Weights of a small transformer language model.
Training: a variant of Adam for these matrices, 8019 steps.
MLP neurons of a small language model. Each row is named by its layer, matrix (up: input weights) and neuron, and shows model dimensions 256-511. Each number is 500 + 50 x the weight over its row's rms, rounded and kept within 0 to 999. Numbers have three digits each.
Before each neuron's rows, "fires on" lists the tokens most often at its 100 highest values on Wikipedia text that the model never trained on.

fires on: " ", " the"
L5.up2059:543415486451498600472512611419555585400487526521463578492511427554542497458503539542478558596512436423492462613509592420508451418441477562470463489475457496531569543524510430482502567475426566518416565463525491502442520496423562497469474506500531499479502503473557522441514516537431486474448528568462453483525517508559499478448503441528556504529492531536453417450536506508530562506454459524501509452465481450501535626407500530467483460437467539555584452556501482469535482545570499461519527473392530511496498517514606546494438570472515490513529516547578542528570476552544594498377522490525580539448519492553466527487504467485481457485590541539524602601611517557486502544522448447483348464467455529502544508651377525568498498442517476596610573486540464439466439470540488

fires on: "\n", ".", " E", "e", "E"
L5.up827:546497501526483409503471549483497490548481591465540588471515487489545551484452518491479534440481522544493533480429581453508487586584423516493508550512527535509549556541494483444467516478515526415445583484439504479420482419565464513460555544543489498546473390492423441516521456530596501459436532412413524438465520445619539587484516473512524454588493379523492594402476567560437534489456456457469458468465471511363551523530524507470520438501469531606590539528552522494465483508456474495518501537558556558516542528465484570506503564462473478514479512536495480531430573504535464534546481498474545518459494500541537501516495457575467607613488529513513461589458555581506510537537449546478481415540568545460427637587506472476465535543487552473456502493473539588478439553477555

fires on: "\n", "1", "2", " Q", " Am", "−"
L5.up3038:482478500485510575510495516515518505437484530438560480450450468578530561456516505546549399457483521460509537483509584492494475504400488502456532549534437456476575442464521489500510506505541408477500450560516484565570541516498555620415509609460511462487463578573435565497556477548503472448441485560459515424602546547505466393486561489562551463482519488544522464494549547547510528489523541452367571526439608546412534506442553449395490545517426475497536516456485599446537546479645522473534518544479489572467508508525529458405509513390501585528474525485543481507484459480569464428480432609481495566496491504452550473577419459406567486497518608474504531487478547475441585507521443522471483501543544520443581548500456528446553548529508481449490586498502406469558403572508584

fires on: "==", " ==", "3"
L5.up1485:392438497498504433486529580388448493421452495446462443545500556520569465487535514549528557570422430430502460544462357459442409546494467513448474510497479533489529493555601512457467463516505481519470510543460526477439548498429518457405518504479512476550513427566509516498566425531600525519410509435528544474553479479513527421515486521487515441513423448470472449470512513438520483468455425535488555456551481520393425577418533518566498393523510551499561433596533654590456512472512494556494444473435504482551530447615575559435521497398558505520463551502447464544467538477518474505507518548425604544581592553515502471433459387486529483417535426403461454463485519511547527581478565562565496541469462491492443452597430505484509511471467538524456501525421475447561548512502548

fires on: "\n", "==", ":", " www", " =="
L5.up45:450482462441505484444536554476467552493478433519455520555470436501434550566494509548478540505533418435490461496485478479474473469444366485480499468541453551475516477512463408500531516457594469392406561498386488582520521418468484387464507492585528485448489491480578481430499435505531452493517554606464513550464520552519471507422449493422574565576420384476450504443579571587484539532538418450605470458424427486402518512456546506434545485415518553479445499646476512525433565523507515499534457469530477573522588447434483575508510536448500576568477500482496470468458482525492544587483421479532496503498523483500483518565414454506528542478526399496535376510461517500479475581473417553415544451415588516515550487493512487596473472507526469454558533535503543506547494500510524

fires on: " by", "==", "===", "By", "See", " By"
L5.up1733:606450508465544576470482523449477461420494497497450552478437590605438486444509512440455467525492526440385488429559528452439552487455525549491525524509462457500499517407565477570511467468462454458469493571404523635381518436550537461440618572415515521570384561502534593423462472476493435505451512516498593456456583476489506474405445650515562599463475483517504597396503520466606537431494492461462581485507517541452538433541460549433495443550502543497504538643476466494499471452538468445575485400425508509504542476589419592474536536493521481549561483452545474443560543614478531487515526497439511511601492504554402542443476526530484539474468510587508475542454441487493435459538398535520557456499532437444576634462532505548511542409450525501469477481454450497527534480579444

fires on: "\n", " to", "|", " |"
L5.up1664:504559461341445523526408478436534516525497522425492514471460501515487454563547543611479467573448457432502544574532506675462477520534572606416476486516577531494478540522443453394478382476505527405491488521410508547488572458514439544486594515419439438461379462517502528489511492590482561556483505461495484540514425490542490556502579475423475490463476517517454474462478374573402620459497505534593529529506471563492502476538526470506482527524523541539560467567434492515483434395505513474487511494537499549432582395459517523498381562501397518491475489498583447532501453508569510465469529464538516553504563533544454478454515524535424526587540458524457443473475571481479481517516405514517430496485513490489517521487613509615493472463519440504510424435500400552542469486479501

fires on: " ", "–", " (", "-", " |"
L5.up2720:386463527431565491518534390501544455528503409489520480464442428548597549529570539503493495524484532404421658481482523517532480491510519491445431566571479463564629539462543464503494486517549450426477484529509494495353449515538451472476531463573457549529499574417453483484471546542488580521509408491424511483587524509534481519469468483501556480498435482508477585545490578476555571446499489428547545508457461451526563504521479565523492433447448504520545578535586462542459522424518447493576495466525595487523608531530481530464477439504483535440456584437634498523497441618531551445523551452431441601530486532570486451442516447447605506489445432537503513474515448467514512509520464504549569487457491501613522458566446518459452574500528473584592452447493494467440546482529559

fires on: ".", "\n", "==", "8", "2"
L5.up366:502500511474458436493466543496528519530498449511432512531522485508521506452521428392484450458598490486457563506404531465412462448557474490368560556551479530492491487520514423483539488514481471530458499467585476562475463542470512392583510412531516414547504441510455504502554449550585473567568650546491483519570535507590500548429461496509521535538412443487496520508630421551512553492470570334454509560478522560436466467478561472487543491475546541487571489543499484538467526531508462457526468512493589528541459440576638537506445462385438459530467537504493461567476485454545484390539457511463616547486546502488545498519467490542475516519456542456603463598520495554575526493467456582400502547401516501528548533541535451601497486480537590472401513538437517596532511526602436

fires on: " ", " (", "==", " =", "===", " =="
L5.up2854:512489448425456513560628504338510466437512503433556537446388547567442509495475479424422480547457504494528515591508475458543423469512491500499461582483463434526490510415478540414443582564531562516456430550444538474420441514482444490430437589575506426421403450468486479382463448515576406494505546531488471415509484441536436388398496582503574572566562462536539514512469381499481452496589511476529552497546503584457497474464512513378599503432499498546539492557470477497544577507508426365648539494487495597523547544467503539444465553468481538479513570526481473483577491599485498488518407507543474498475471520501522483568511520529602482620608418588538551480497469481587400502528349538474572547484541454576531530522391594533522519495566431509516534485477415483498476482550590

fires on: " a", " an", " ", "a", " other"
L5.up1526:503515473525510491420597621531583584457513494554498577473541469516511517494543557547520564393480549513419528503490524451497418587547525533468459619604461456480628615529486461549497582453471596564579443545485524569498555532415497420529504509458487543552510558477470438505451518459501527394450427505561510538496541516501457422532477470492518479490551485571489514493508465591593559527451548506450526420431510484530500498434549559417518359526499597516524511497515469495445479426561429467529493486337572555488516553480538493385460473462491521571443472489577464465473517557539469537462484466464557628532482569650477524506422446497550586491478397482460466511563494508562463597516390542567485505492492490478441547593444561513483467506507521551468471488453623518492589537558485

fires on: " |", " to", "ic", " Party", ":", "ingo"
L5.up932:510514557497505487589502418610505484467516568516490474429508472516485513511522421598573487477487560552533549507529419526547453495560580428402435499527472421472496480513527469464514548395490497546482469560526521546538509548573417427472502570551528399466494601531545445558540462522546529462426485546479473436511519440496570442473487485398509507543521581526542605340585431503515431516418516451537515468486489477465552446544527512507426479404411545518433570498616509536441505552514567553517468483506484499510518469458450426562495549445506522513444545475508543491470466623523515513492393557513515513478526542502501451440489437557447508555519516560467580547404530547560427511505505508412443514456537554514501530493564461596498430548520521447507426499465510496489457528503486

fires on: "|", " ", "-", " to", "."
L5.up2016:534518499420452557547531536480460453541535511522437463491463473563440498519487450449517492535480512571470494422499585515488490502463456568484446583514595554480530511585518497470529477441586431384485552578485400524454480505522570411483475481499438520455465455447493505577536437582556565520464523560486544506381418453556595451504596463457543530577522545534449455517602458486465572529488472492517484528530544487539504489476589626514486534430517534486475512503560493476500493480583505511508524483530422494463593465495496482508475497476447535457497477524476466450460511554540546442483528485514572554479539488529426522501540442485486496470546472434488457553600464525551481504465493577410497337519460517416509490478462479563461494514565534486583527496479515485535457532456570

fires on: " |", " the", " to", "-", " ab", " "
L5.up2611:531516458498470526556515387537477573499425586517464535510550445502596478612564463551530514589467494584535526498450498463480506502533513485556395640476512490503596407451486508454508538481542566504548523499466491546390560529494467463480510493565479428340425540452457512429475438513473413459316531364511552498573514457474499504469518454424469464602524545498496520558466508549538482451449502452536570568448467440488522428444523552409517488471547469497475524562464456534488516495559445512462449497505518492437495546390473522498490574463489530468457519500508509423482447560527493430431478507586528487475546532493506513507516524476581506548497471500476567506373462484505507563493363511560484474532495434552535520495461590583475514438472453503569450452505475499565404557470385

fires on: "==", "===", " ==", " able", "\n", " ==="
L5.up15:527557500558498459455519595496426517525554439431425508461466432489606497484522490535461536652543465516479569439487400594493466535495433535482484502454493498527505521454549461485527517506550466488490450479403540519461573527417555479448561454543425475432384487490499516460461455458548509448403450458545552586553531452511466476533477545491548587511478474417556644525496517472455507524526524530551535530401435495430569520464504461450485467463449542513586473591448545566496490571500478470509516456445532488510559515534554500528469506440510496510389495586467524597569428524485440502601455528531599561544599525476558467584482468484556608529455446397512409599528527495506518463489464468527469444553509445490462466510446507501624461465491442540528374560400471541523460545548476

fires on: " |", "===", "==", "\n", " scored", " "
L5.up1195:524533467549509425484449471427486447383447412470549574516477535496470520484513579492478436448609491500513523535446474528491524500505476521533508463467422452416529454423617419499468467475480543474502502467479507498498438436501519485424493443526437528548464536477502614493472451526472486398465549453510526548495609528412478441482485544394554477483493507508539544461478445558442553435571474417559469432442449549558452423513440580437518469522450556501537527472504457491538467455494454570469514458474485534411566485431479496500517424510424452466458437502499473437492446523535463505447521552470437521515575578489465530543481584529517555435487489519436608512429515495474414440546555455507596539524502429490519490531508584472609452471446475500564434513540549508456483545541453

fires on: ".", " of", " to", " for", ":", " win"
L5.up2185:527437403506450457528548481460519491433490535545466523585517493579475497397462573531466525508564548406547558480412431374504451597523505497506342596575466465506430500480581425430546430470592553537580464459413460524542442420499402477513585600479482419508515549409497479549487462455541506483482547436487506443547481453459478510605533494464624468500491521464540571542602411490541517497523479438493509426486492558451606444525470474580437451468554529540456473503506473551444477331531506457561494503535487486526544519512526465495517514508491412525415446561435535521550374599471626552535451525537581528435536562573550499466441494474468491476464533581488494567484572531507431517488479508532598539508529455496533496601499550545603524453494526491539479490497456527517526568494561

fires on: " to", " in", ",", " and", " eastern", " of"
L5.up1528:439553414384516464490507451460524462510520596506487449467559522546485512523492530521489473539480533452493591509487422530490530507504469593489376508490439454446528500530517475502430526524661448474474451585444498578515526562551421428539532471424496459439475514561529473443459531507549602473478490455481432556534493445572565504529469532468523498412584411490449472617525525553526527472521501468579508534481468483518523489460514489546443481495502528502467504395506632486421510468571505488428459509590507577508524436511525524477420496532524400594531466538536426480560568530550463503628518425445490548499486472494474487495473448537472508512540569522510380449481512524483553528540492414452485536516503477560539526505522515546501438490494480505526483420519373435582477455519429

fires on: " to", " for", " as", " that", " because"
L5.up553:485554407441402497538461478555476429467408486475536564436529492422462484440487573501438505457399518451534475460565433422512519499550450557563513582507567493496433478563529365502483594458523521481510452487500514516423567450500457568481490571439570574520494425448463500451441579547497627469463483470461549614469517549459507489542447521456516501480456456502379467348444480530499526455512496458450488494500440575494440453509532494517476476564515550508485483477555499535456493407581451581507522514618478461480495523572541593533525494507554516530474575527515431457554387479531526505499447492495376494476460535548450554469425444647419489437453486487495515454493579407538461535537431450513473448465506518478555463626471398541532513551510528526503424434478444502448544395515519

fires on: " |", ":", ",", " of", ")", " from"
L5.up1790:451594469542564553490556479513433506489531540464530388390498528512633468501502548501557467522542513512409551554478452446489392555436480528514530542557397496431490497559497448557434554455536554554496580452572436492506436484477518531575483487501383526569438574566467494552442520497453471510514503434468404417450518440553571568497526507470450557442512545501472488455454479508491440449467494473369491485493519477501456366468568529502562349450442487579463520549586570512371484546489515517537522474478510466438567429472487459564435428465542573547503509463571508441518522531541501564620407507489474551551494563502396532442497473520491500599487541432464540449495429442591434479547459485534520504474547509490526608514483501595544500483492553560492451543476503511443545521471471

fires on: " |", " v", "0"
L5.up2244:492487433491508385497531546503563517478510461478454686491476498524489448530511464552482512525499564486520478502514550484488445511572453544467488488484576498480546576566467499512518554428513532520547542505509482499395536521516480461466580521502559549413476540424475488543492478528579619500566495544341417465497487535580479481502484492526488512499475455415484485490450481441444517449473538480544500505579490504497464485410436501529443541548437628600637406440551477522511562519506433523560491427514581518539591380536499536443394592564596453478406494493539506487501496543593480580604497576494501521635522519557485523447501532502510481511525493504488445361548441536507531481472499467476532496477471467451422575409477476512587470408551515449508444503506504524501533432534450

fires on: " of", " May", "l", " ", "0"
L5.up637:469544512497470496437569501474561545489542492469494549438480462490488389550506572383447601491600479508522460605444413518515534475595488471486587462503460417534528494457506473514554532500479496493474560483438483496523471460495524470439471544461525497369505434513592507405458523452538480608505522548508477573540558473473596532515508497514524520514452502387451427511474448530582537492505542560462462527542563468426538479400556468573553411501608464470470484595458543524483534541542609595573541421445440513520523412506552452456482477503506502458421466416533508457479547486503520488416487500567505471459568479521503457500497474537535506572498597524537518543555502475400430481572513545462571510524486449505500563513475574537481509441489504478557430527490426487517459455512512

fires on: " of", "1", "==", " (", "2"
L5.up3034:470415509545551494526566538406505465501452455496606435618483464484486497516571507517545445497563639509561572554479518569497548561437514507523475489594447517513554510540563358488561549504522537536540525498513529538505464560476418526508459518469459517517544446500552512458459535545491467457532516549469512542503473562480507499485561545465521466506467542453478511472440508523472557417542550452446504480444547483509559424536443558511456500539500506511508496497486480504427532447535508569450499525578439495451489450551418471601431461416478497487399464510535490492580445499508587515540507567493485515560468472525505517587402491493461528449513461620553406533494426482575437435551481433492515519405552476406557514625463466511482442483529560577486551573555574511403576405546559

fires on: ",", " in", " on", " June", "0", "=="
L5.up262:427490470545431480482545573487475475517461479378527480576513529563551436470478546590521498413559493540489517486408467488438428463484472443541412598506502524506503511439594491441478574492570477395522570590478500546552542444555477375398554505437493499449521444515460546492445470491603649508472477451459530503532559518486506576544505530471428488450429444490431546474480441522510514515358444451456526510539491458488473546498462565487474502505517488421481592570552595517470491493584496577518507456563507467443552485413444636538599440451494549485509436552572429444495503551511525470572460525513556480533576562515518563521538554492494468441536479451547402461385477534492532540519615381549488617465483491578587498439392536554492430525443491501536549510517512501525422497471597

fires on: "==", " ==", "\n", "===", "===="
L5.up1060:550507440541569479470431439449561565516489488416505557593472568392401440515459532460595482509484450514481524435539466588421481413534511477467446503447491505472531457467473462546505430532514456497451488455516497576492515500512485595484484551483552582597493537452430571434498525503518427429420561536542478532465511449456501407489421485484588524544524529488510489444463527570451605454568431494515485478534496506504549487527510561436555428461565496548519426468424460520506596529555471582512509508563488479512471549527501528475472506520522649570419459475482465521499448495489486498515501553452460474505521559467388544560465478519455563496567433524446442470500414407509459450472455514538638468504591429464469503554428432504523611443602439516445469545489492572487497526577590

fires on: " ", ",", " of", " (", " the", " de"
L5.up851:429415520473446468456519555465564462518496461484480519466507615522498447490471490450437542557599428569495518494503550497412474555487438455484475508489494482452507432473464430466554514471666588485484584439519530540505522447385484493468510562487546370504455469555495558549535549474385360560440473578426425431491519523551405550535498575413546505472485485451462520447514489460523585533430472438442522447536463471524567380579645504514505508448470586490483519480553463488500543487543486528547453547506490502513565436525534421475451503482524446607440613564601590461553517502545464524471449460535650489606563502486456514487434547501479556554536503498492451563562501562546559432451508503393497545543445487450503539541429444432639558501546506511485443551499452417537536443504498

fires on: "7", "8", "6", " the", "9", "5"
L5.up1539:457455520516521499533549554545570534585442510428555473510572560507528472587621494448403479477530524466557513471489497495556526540543565611492528546505552489455502418587535521441468501463528485501439475457469448570578436518455507562506454440534539492445402563483542577452521470535495452517512560441432574536622522559445475493491507610471490480554418580432465634542470478551555485525509595456531511373520487504524461451506542566518449433513463508454536481518452456468404541590585499442483411360448492532552433533456497434466462480346500500456437482563485403492418591564526480524505512445501432466529509508549550553462446502458581508391506334497483508548442501451537463437478464457517515500621544492505481480566590596541488552556548519456436545532488529461494433448494517

fires on: " by", "=", "|", " for", " to", " on"
L5.up2022:533429494505465486427461582504521466451489422577483469608495573580510528437480476525508517503487512453483488438553576424419511502430455388489573485553500473527478533603487457485581409455550552545447506523417528581546520563463507516440430508543401418540555509575521495468552536584436496514500447582528515472393466485461504546407575415407545446521506523499433392451506437581496486503464547496471490529497568556527543552375440525480411469510477444488497435554518536476471517549517526445457499502477417557446554572452473459437547540470570478555475412546540452432532476527565592480514448527566488529477445461529501488534473439527570516527511445533452465455519475588485496411439476458489546495490475465504529506546561494511524557510542534571522476461469517483616451540480571

fires on: "==", "\n", " ==", " |"
L5.up1163:554441520480601529524542472520389461419488497591487460494459471438533545581550482459440505471519444511499505504502478538457575567420501514462539531512499501488408465484531542468477519455538548481389418443514507492457483501437422391495600520520431485540463454549479531479567448483472562520462548505511476523553506448513440526421436584574476463421493595469494528538559548513492488521495560576583578520525475567454543501502509492378405530521420529468582447509487557515460522547515478580525532505422486527465494456473500534553473473399466558467466544497516486449560549461525587521523455663545499455577530451579473513648433490438530481467521399459478577521485498436540517565500539474497529476499515475416564409438559464458518572450495474502439387545475480537471506535546552

fires on: "==", "===", " ==", " ==="
L5.up2104:489484479437504547528458512489560456452493551467461570484472546515493495466503520462556483468533630545558494464561469633445431354500503453463506550447475496484485495459479554418412527531483540480465489496496462510448623509541563496474522603497561528504534490519431531366458487438502517472416573566426511491551540382446527400446490527456473572493508572508521535511498531526531520516506464438537475486572534539479520461479504487455429493548462584557506565584483516643461549430578493576444473534542520479595536537492481552504527485480562500493386449448531484439484500492537566510488496450513457456514530461450477558533445458496492565427477532403512442566511530505534469442500540501591556497440533435553490538519425483505574410434488534435479502563518479479567499625520492

fires on: "-", " (", ",", " of", "1", " van"
L5.up2779:465438491528518480397558553457455457474514468411463495546511478474535472520528515487540554570537549459480491564577421551486491463497419472480517467498552530494459568452470477498500520544436506395541509397585549520477590471478527520435501522514470532581451403573520382407508454593475449527506522565483489508580538490457538483488490568622458516511534479404472513484539531463551561498496421423480547514524529447521516488441512516579487480438522576565511531434441424533520546432596543534574513471525503558463509359485533522567419466544492539539485476551585460515522507501590483491492491439435455446513413432539533551542440527461515495453492469465503464540535532440561515477526587494409545518481539489434496583523505511470498451516546465496461459530517518462494557465548611

fires on: "\n", " the", "==", " it"
L5.up2580:436502395420491548364460506494563467564475423442473556505516472457466395462495470380513559529515431549441561488473507573418469463545487557519556420567497532519468432453456427510528551502499519507517538466503495527510489549449404545557539503454503611575478434444507510510469546484512483553521495476571444548445625543507476533439396471479529547598492457493476533481541544541449499366480531507562497469491462560514481422435522519483482502440429467500455460584466449483524502564584447496482530465525535545509482509538587434531435579467488536434489422521492465556511541412451471531585501506500489573484552486489531503525448514548444562390468488465446490477554452488510516500467419499461546476455535504493516548622482493448581524504457505472454452535496382509461462455487428

fires on: "1", " |", " for", " to", " and", " of"
L5.up464:489463439519537555504560568522444527460509582492532543586486602432499471458479461537562551459472414540507430488536473459502517462489475535554505559487571509389464632537464460438534536472554582465459493560396552545464457554609539528442505501495513440567558422601464462459463499538494465553442503538515425464569529542521571549496437510536429511486480473474480513447554555547483489505451516451453491487521518462410386428482440510417417483498511435522392430605531554656444516480482544538464477496512502529469655419530505567498558612468545481559566520524499399471459490559570530520483426530468516518599429484540514563441505477518574561485543476447576582493436466492481525500539511462468558456534470499422472488638511404560508455511437539568505479487528430483541564438504584

fires on: ":", " the", " of"
L5.up1457:524454506499514585477507583548541474504479431451397595548455537464570429496528596487442552543483563502558518527456483466519502511397464547521519499482474397394472462516471437505482521466508517505548643457489423550476546460545491515490537578551505504449504446493479565499490428478613441517472503472499459449430486511502453529426411496447564507484493435491490551527495439567400479488454516535611481543444562422431505448481491531489530475549567556574441464492414474419388494523539404514547471414474435504531495517391505508489496558560516513448485441495458550468519529586531440524504447581616537533479504524591569511576473440612517458535544467535480504502468456484515519467484530477469440506464547524451471537573396479497557531532445490472576520592539455483621456480522476

fires on: " the", " ", " most", " of", " primary", " second"
L5.up2593:514525546445528522528480531505601511566495465456471541517528518579607512457491547478535533558483565497473634502546485544442459468522473463403433523506485419470460444495472477463508516439549551454404632495498445541525563525551513570490500547439440484515538470492471489411426504508492497554461481577424495405479501405512420418549411466508494417551483529435366537463660466511540519487456510446555475437452597531541573490503503526467371521474512575498463578526509513425519485446458446468521515457572471455473600571487598447494489442415510552500439482509548489457546458491538537464365398422538530448458555492512510545549489417534507485517535409420473459608591423501528479473469522570457444488566511527539548617551480446496582547491554484516497520514542510464560616483493457

fires on: " TV", "==", " ==", " \"", " that"
L5.up2925:533457453479524433509478481503538436481445491591485468484511352551453548570506438534495485546509547570429489456478459500544521514506404478488421528474578563534541475585493439409470554522532540524526534486449515522520561467458529520583529571496572477460558481483497492494513464477485455525487464476486481428492499515506403507523497530464485492527520531586485586438568460505422486496553477442474499452456503516431495525460619618394504445417521482505443509596434449600534540536522406496581422462495464511475510591461444534443455486485435583564364495506491400555564438524500442525476498521464511549470399471569446521501455491439498566523501448485534406559438543461461465468454441540529398412575517470550507548444401504396532473509507591434551464486462453545512485524478465

fires on: " |", "0", ":", " /", "–", "5"
L5.up2597:474469406452499536369457516442451460537502428475479562514462533483421465480582627432432538543499474440460562531533448468448562559421469457545605580510516561481511456560538528455411533474506469499466461581455427469296534502387507553565641498433439579553493461391477425473552483507536542461543532498418466466556492471526460498477449497514503472441481435386489574611416475508515465457552496424593470475494522514464556558511553478564526456623512458611531537530434562491473516386552425520522428399460537590552554576540540585401519492470542507454481448507500495512398491495544450491557538453445455454531442490587497557522485499527523465502487603453510416452547472527452527570491499473524495586459471391489589516478542476599480495406486482515504519534427455579472545510565412

fires on: "==", " =="
L5.up3005:475554490611557542553470476521547432477518537414495517470538414465580555606487424545512542528465511529586519434485422535525534427435462534559470618462492435525479519621684524379460422435526508463463511464545556579533461428478522461432556469534538368526502543442485560489509411519519438479483501471529403468466607497519500471515478544451471410463502478586497457424461451523487483482422590545449574496502517568448419469504526532451515481472382494482534547547499477379433504570570425521484448480514441493456471599425548491483476458476453576526475616447555470448553446515460476530476558538495563443464565538475423523572431584574560476493561454554460476490458536392461479526504509381479563507567475427579484444489549414473504472484445471446486516488444514489440416470492469

fires on: "9", "7", "6", "0", "5"
L5.up1852:394430556527486450507564563487577607445449453462451417633561438483523471500535462492544468479565557526478468453481533425515465550398451406387568504545485390441595461436482433447517437486527387465511554590451436544475497489484484571490425555498516541329445552464494455500512539527449494539479550487509542456495561491432513550557476492519489456490480482555452506428510455519583571381528541429473476486450500457537436436494476510541534493578457519498567572477508476511444537542494470539480428444397449492512481505528466464522483479466507510438480453586509466552451528440576512514454520490543463525512522501536516538566418400494496495456521527625591438562419449600597477569506487487486471513573481504453518553518516548441511490492567564496425475454489405397563485497573574

fires on: " ", "0", ",", " |", "–"
L5.up2228:532477542468592583501608458425510484381553424426516483559491592460502485524531508471496513504514507607418508547466449648503488488435498447395471507449494458458500373530456427390502563528481513553544620517480385442600478569479522553526466470494476569416440461559532451428418490420558501580526434467443577493526479518491443551462498508418459455446490485467511453459488455486525492500561508556526454441488465486469533515528564527520530543598578510580434426538529551466513548511530500447439452469445396503530536467561498510515483495497557547439541564564520546469540614397506500515409511563497531541527568545541542456477523491541532522441532570614562486503579516592488576442542537560495407567527503461491423520499479530503473550448493540596450468499544583427520441518517460

fires on: " (", "1", "3", "0", "b", "2"
L5.up2541:426489471498498475526491527573491613541493512464462474367497511488500623548511443534461482516522451591498496490458514604415449499419427488492406535502529456410578433582461457496511525470515461543506486465534523483477547596601505444451523558504423418483463501621398612454441492591561479480583543511428622428552471481576558517573512476500538389519428485582406413439539522512543485503522470472427441465511531539482484559409502579410492510559448491509645486526477570445481486468400500504428473522543475510438523467505519511515532510437500627449469477600522442530460536489517470559403444545549479528532602518538491479510458459582533596491529484381465550550495453507507528565483561552515439487504499478482593503541547570470480488473668504514593513490504536640506456488576567

fires on: ",", " (", " of"
L5.up1154:518465406507468514432483434428469565500482472456437544553469540432485466517591586469512539471504578512473532500609426533488499417440460653483552500500520601483596425479542472541514542514540534429543534431575544513469553588512483572414565520564500478409463528549490526485438494605492448566490494486488395471527489425482544531543475600599542574414402503506486509513532498457560571397516573471472495504445519460517577468485433519554446508445550534567510432542450557470534514479472508546554480520513466489524541490376459506537401459461522391461488434503494506457559568502478479489589526551488522613572538487501479474421512523491580479408526553493534453562486508503442555480489558483545396424471503495547573559570412487462515486536431543580530524574515447452577490562556561

fires on: " ", " United", "|", " in", " World"
L5.up1197:440466394467558453552553526522462551430496584537447477521446553450439508405532570519465530578494439529483524509453470530454534603580541552550449537503540502394455482472481398524490470519565428534458499533499392543474515458468430473452535463544437554511440398555530454494447477562567483485622522526521594565443460424577526476477522513415583439536479538548506443629542507564559484501551461495472455498495507596480544472516583502551481401480471449534582402486598510513462517413490476506441471449536533555506586435383532570418453488534520516442408473436553473495555519524589447500491562583512564471455477428500531503458438571533553566539576514538480507489558521458483583524499454530319551519461548540517547587498555530497465469456492478463474559484479494540530436568477414

fires on: " |", "-", ".", " a", " National"
L5.up2160:546495464497404468501548491506439519509527402553555533517405588542452456387521525511474591467474550552485527515494541547507533543434483440516508496484536525484561435562536365438538481471432416489460564533512452460569509478427490463457552491449484440462466452512496378519521470508560554522393474479489454510538495520526570534529481472520527415530536511494506490517519510531559511531448587414488519529415530509501395450417610571502416496475527548612570634471561502439473514511547563487396481481463443442634584548458520528435543500498488554550482486513584480489518423502513506510414540541506503466521464503481457536532528387567454603520560513532507525559524479501428432492524436446528485440551460500588539526490509492450571480462510537506480454465550574470502476528505475

fires on: " and", "-", " their", "d", "a", " ("
L5.up1063:477483522516557414408532488452448532510480531509476479512511429519516503465579546513541507434511435549509565497483496615515411554486518511495384501550484437545561417474449480409517412493540394547405507561531469486469471567555435493519517535511500440438438545474458496478560492482481465533452485421493579525452429457471420529562465572510513443472474492406516610504505545529564532541581554438631611612410459457412471523495516422447491449507492518461496602545549485484488518500517517465423391492451470550513517527495500530352448503391571529455482566524486447509456514518458582480489541465473487549618453491481470530571494510462576542455452555513459514482467477456514469503538458511408592504548553405495532554518528434449502474490474438542397452529548415423464550484545448

fires on: " the", " ", ",", "-", " and"
L5.up2017:556507534450492550511600570536516537468482548473596471478517500479519426509524557441430538531408501405525506622500518513446499528477534535477500432478452547452461541567524466470485516445445533503467491515569572508545495491522486462409459538504585529546514466452517421433476451522482421594481530564478496535503441501546387464508487534511530518503562510491510448414448418500522433468528457394486521429552518393563425479517492578503530488396550548522542494505492515555504559527517604544590425482500412596478530472517488484495456580516562493514446476525551407486439548602598527463395518478508514538640464527538419481492503609486639540458591472464577547426553475602531458388501529462532481488444520535514522449520437574553509410494498494559452504496532562401523514415487573

fires on: "1", "0", " as", " too", "\n"
L5.up2339:513501522469457563459493538496522427436516619418572503485458545508478406421461476603431477509556464479538520483503522463433457400487463567483478549552548487470516511503489474536486426516489548441483497489420515541468488530523522545487474524465493410459548484487452532454534535422494421362490472536554399477461619465468531434526474503538558514429448475516514565455437528519488463443485479520490531446442583456459464532428562529447447445571440473516511513455586510523480591367483531493466479532470501501558472471496510520459524500468602503499485548464555464456562490492495451497584545514516440488568491562557440446477510455644569442479544495406452545501477593447517499590534459568440531480428508492499549511553407594475530501463454527549452559612428519446507467453510559